MLP neurons of a small language model. Each row is named by its layer, matrix (down: output weights) and neuron, and shows model dimensions 0-159. Each number is 128 + 24 x the weight over its row's rms, rounded and kept within 0 to 255. Numbers have three digits each.
After each neuron's rows is what it responds to, as a language model described it from the Wikipedia text at the highest values.

L5.down155:112130125119157130143135142128141128123164153134109083115100128134136134175159137118110119185141143124151120091145149202128162121124140146122111092119166099119141100133124158107120127125152113115100123106108173156108121119138144095111136168119104126092107121148085106154145129122151102116097139159135086112164107120113137161149138118142176118099086129095151087097186116145089097136115121081119141133127153143151089140099135158151082118076130136135130136128124138155136119143119145
Description: Decimal points, colons and commas inside numbers such as times and results (1:00, 6.60, 6,532), plus word pieces after c (citron, chest) and of-phrases (head of, member of).

L8.down1119:170110139174116122100128118142100148153110073113116140079116089121143134152146133081090120155144156117152076124105129131186144137116155189145142127110114160157098119138112148151118107078142105138138061136147074100133124131152126152125115137105136129132129129116122095109098126121091169127113117155095152105136147107135118130128139179135113142102112139137087094103115125160142152115116114113127133133135072088088115147131116080127111120159109108148132144148139081099154154169135168
Description: Final subword pieces or digits that complete a multi-token name, term or number, often just before a table bar or comma, e.g. Northc-ote, Swissqu-ote, Chatb-ots, 202-1.

L8.down625:126107150139130136128104142114113114133143139124126085131147095160079140133133126153102172110181117094144134101166113135134125109140124159130113125148107145121128163129116153129133138155112124105152108118136157093168138112148099176095133099149096132127175154122071156082095153102149109144133168114144088128144062149108125147160107164078124156109129148112122136118099135167132131126127149112117142133104143146134134158079107112133115125134116117156165112141156127113102097144099111
Description: Digits and short tokens inside table cells or lists of parallel items, e.g. 60 kg in a weight-class row, Oct in a month header, 1.4% in a list of percentages.

L8.down1043:137156103142110124134116139110140117134176089140103119122156153160141146142126120142154137154151118101121119096133145117114141136120100102161122137093142189119104112130037098122119135122154151142087142168141151132135095097099134135140107123107120162095124117154156130166090109095112119106152149124121138112183108114115123187149111143107110150112134161158138128107099103146106146164169111163109162096106150140106105149084113073146131125130130140115121134137120151142170105142145121
Description: Punctuation or connector right after a digit and before another, such as decimal points, thousands commas, score dashes, "5 out of 5".

L8.down668:155130171144133127154137105139127111133130174107108116120076147107133108120146085129127096139130137149142107130128103177129120103100171136157111112071111111150105134112111111131168159151160159131141132115123095146094114076104175154095156140101150111134080136134119112126102135148127114110186147155138133175094144121141157104105121152166108138101103144084122109141123152129126083152141154126102162147100142132127166147127092119128136153145145144149084137153165106161149146187121101
Description: Kinship nouns ending a phrase about a person's family, such as daughter, children, mother, often after a/his/one. It also fires weakly on word-final pieces completing a noun, such as -id, -bit, -oy.

L8.down1033:105121109137130132105152140092130143161102103118140136108096130174124129125125132162099148162118140116118110117085137069126165132141121143129160142093164151158067120141103110086152178135103108154096128187155102166131125104153113152153111116092136120137139126139137159120121118135086070119120126086134123141133065120120137144141170127127147120115083108155159172144134125142140125080154136141152157196123133119134164137108153112115135150098127137085125114104120152123099130133172110
Description: Single digits inside sports statistics rows and coordinates, such as 0, 1, 2 in win/loss tables; also mid-word pieces like ic, istor, otic.

L5.down191:134149088138141146119131123143146103157131155136152167108116137138104176121088143113087146111122130142123103097086174105106171140141134141102135119129141129118130111149119150117137096086135141138133150108122125148106156113158136119112135165152100154115126171155168125156104187136144078198150170153126103149103108102107169095137120142100121139149142123104109106103104093138166109120144101121169131109163087144141157120140080087076149135104125137108126122104137123110138130126099127
Description: Conjunctions after a comma that begin a new clause in biographical or plot narrative (and, but, after, where); weaker on name-initial word pieces.

L5.down1013:162077118123108097112127133141131133104142169147133149135141104066117145151122136153153171113125115182125116146121102102093138137112140137140116095159120156097137115192132106101103119128123139144092135156150112127143168129140083121175111143141110119134164161118150133137170072116114146133164122115177087096132115119085121137136131118114084135127178112114086141137150130081147114172135158103171166141174129099156141173164121140109158162166120094166141120158129120156151145146104142
Description: Fires mainly on "and" (also &, 's) joining paired terms, e.g., male and female, Men's doubles, ground and the club.

L5.down153:136124130157102099176091127113099123142111134109113152119175156118102077127139141147121137154096123143138134135118165082156101108104137159134124146147169131106176105137116149116111122126119101147125099184151147132171089141149106108148124139158090118158187161160130134136065135086160091131149120152175138107130129106120140144102077139142158103131138148140116146104138134106139151169136111094136105156090151123105147074104152106104115132101158137146123154140122137067155120096099134
Description: Word-final pieces that finish a split word, especially adverb -ly (fat-ally, mut-ually, mer-ely), plus expected function words like later, of, also.

L8.down478:111154117128134136160125133144136119142160127138099135083125127142132117134105101138110153089113067152119144093083159118134098113127101131154132088119139153107158134176089083144097145139113135161122129101099075130162160160132106156092101152146124124143130120121122125092111108130133145145106100107128133137115138129154096122095135173139130153180133144121162079151127115140142102133092155120145135126111100164117135147091138074153088154131137113149116140152092163090099152124149124
Description: The token that closes or directly follows a proper name or title, before its description, as in "Lane," "Yasui (" "station is"; also stray numeric table cells.

L5.down629:117143179170133131123134152068141104142136153120132123111164120120122131150156154154113137107160139111098132123134143157150152158111118094125089096100100099128142100153164119082125125103130140182146140148110111158128112135137082164102128152120148070164115126150102116125135171129076138156141166099096175121117143172094123123139129155152129052168118120152121124106118093114152161084110132142129105164129098114109123156105142107138115109121103163126121155095145147115096146147128140
Description: Single digits that begin or sit inside a split number, e.g. the seconds in coordinates (40°17′2…), year pieces (20-1-3, 2001–2-004), ages (aged 1-01); also some mid-word fragments.

L8.down332:155138141139160115139100126112145152114123125128148126118126173122103094105081171126115093136156145112135125120142100108116115190105094189101161133144123119131161143115137128074123118152120152144169131131140078073090157134156166140094180146129125151137122132122124155121144113122102138099148136113071141118092128144127101172129106100108116113146111166141137123163130131130169123146132141119123131100086136118130119110123119148131167133153107125101100121110133106098129199141157160
Description: The digit 1 opening a multi-digit number after a space, mostly years like 1990 or 1974, plus table figures such as 164,988; occasionally "and" in paired phrases.

L8.down787:120113117098111163143203117169122163137149096145135132129108108131113116124096108144090149142059132118151125145129100092156110128157111115144110164156102157146138105131099099120158125137115177131094110159140089135097139136153115126150119132142158111154163131106154148138160128156125116090108099155150138173152196078104138119094145109091140064134170093103113150134133119102122122112145104126162163115103151149125163126123134149161163087123135130130119166150113171115141156098116140
Description: Clause-opening connectives after a period or comma in narrative prose, mainly However, but, Although, After, plus some prepositions (to, of, into).

L4.down1018:113133094150164124136151135096090160155145132162136148126128124122120122116113148124109098106149129073143146123119122173131141149172106111122142140150121136114140117089120183123155168175128125101113086088139122117133110150129124113121138147133162084070100133085088120147113101132151128122111159097101179123137143095111133169067132131131146133154108129114086159131143124123124148123128137136115117147134104132145141172165104161120129165108159137106135111097165146130121123108146105
Description: Words ending time phrases or temporal adverbs, like at that time, the longest time, yearly, previously, recently, plus sentence-initial In.

L4.down1136:079129102143096139085149121139141157133146118132131078109103137107159139128116124114112094103133132172133158156123155118142151125145158120132155141128119166112128156162144117135141127121113105132153117098167078109139105133133136103147110113127128139125163121120108155093100084170126121121126105105170116148150163161162090177164073136179129119106101110138128144177139131111101131162179131127126148107135160126165166142091156108144146106101118103139107098097142134147120127067072136
Description: First digit of a four-digit year after a month or "summer/fall of" in dates, e.g. January 1919, 2000; sometimes month names.

L5.down16:140135151134137090143061128145107102119115163134094097142135120147127168127154143153119154123118113105107158117139111106148110167207111136102094127149120137130113127099125081084146090131116123142123145122114091123116102118064121124079155113138098102150163125113131139133098135169123118089102154116167139083144134145143154157138122131124103101130141087124092126146118129157111175132123099152110142154127126097147104138109129117113127158125124156164145130168111141094156161139125080
Description: Mostly the space before a figure in census and statistics prose ("There were 656", "of which 35.0%"), plus digits inside years and coordinates; also son or sons after "the", "one", "two" in biographies.

L4.down607:129161118125143090098113119126162148091158154111115128105132158112099145136150098148111151143098150120140079121113137099131174071133138120090125131109092097134140138148150109121126158165131132113133089116124128141118137103074148114125162138141122078146143097165091144134098112143122108114121159146137125139120146136167133161109078154131136125139115124122134162106158144153135076134164163104172142160114136131145085099140135167130114124109145098100134182131090152138146151130139137
Description: Final token completing a plural or mass noun, often a suffix piece like -ants, -ings, -ations, or a section heading, e.g. restaurants, drawings, Albums.

L4.down1156:160141182080116142123142112138123116140125091135168087116125119108147148130083130148110097126116102100120132130187180168125104136092133134113146120159136127138091149118098162096114134150106170160142130106142171158127145094099111098126106104144098129131146129141152106125119147138098141144118106138168156112058125154152139125160159163190115125106106115145152138091105147128130143093090141136124113080084136125065157158098177106145123154107116139103134140155146111155126140165150165
Description: Single digits in stats tables and coordinates, such before as, order after In, and mid-word pieces like re-re-le-ase, Made-le-ine.

L8.down635:154154145129136124147136098139100127096109138142148132124094110068159103182093075133160146128136164118140083117120124131143102101082113142134115101106157160153141082093150091140135123100145127178183117103154134110159116117125157124074131112144097134165114171083095118102075170119099143134143148155116141142115145154133116139128109123108115139110153140135157153128128110129172142113123106138109147089108109116145139141119149130128135140118117129095115126117123093171180124116166177
Description: Function words and time words that open a clause or phrase mid-sentence, such as time after first or last, after, previously, when, in, of, which.

L8.down1032:106125123117102140184092127181125122154134114077125126140104053131173102133092096142135133134120154122119104141124122104129172105117122127109119181134097163100121081152163121117089134135148106141110114111147110141113131136120140109138107129099138114157138094120123152114133109140144123171119081124099143113120127168123090113121174137177134155105205140136106137147128109132108073161128110115157124157129173115168113154130138135123134155080097145130161137137135113134171134110140137
Description: The conjunction "and" (sometimes "or") joining two nouns, mostly occupation pairs in biography openings, such as politician and academician, or reggae singer and disc jockey.

L4.down304:108084125122175166080090148119128101135128157137163116122101102152086111147116133158138143111104118113121153123178104120103128110118102111121153115161089157153169171165127162149173096145148145120098116128128133118153096128153160120106123106143127093135119136116144121138142133137114081132102087147120133097106123150138112123134152084128119163085123126144122088139127140140121162181135104083116088120133128079166164119153183087130131168134116128135117116100131104144112127168124130
Description: Tokens that finish a sentence, clause or split word: periods ending sentences, the comma after However, verb endings like stun-ned, target-ed.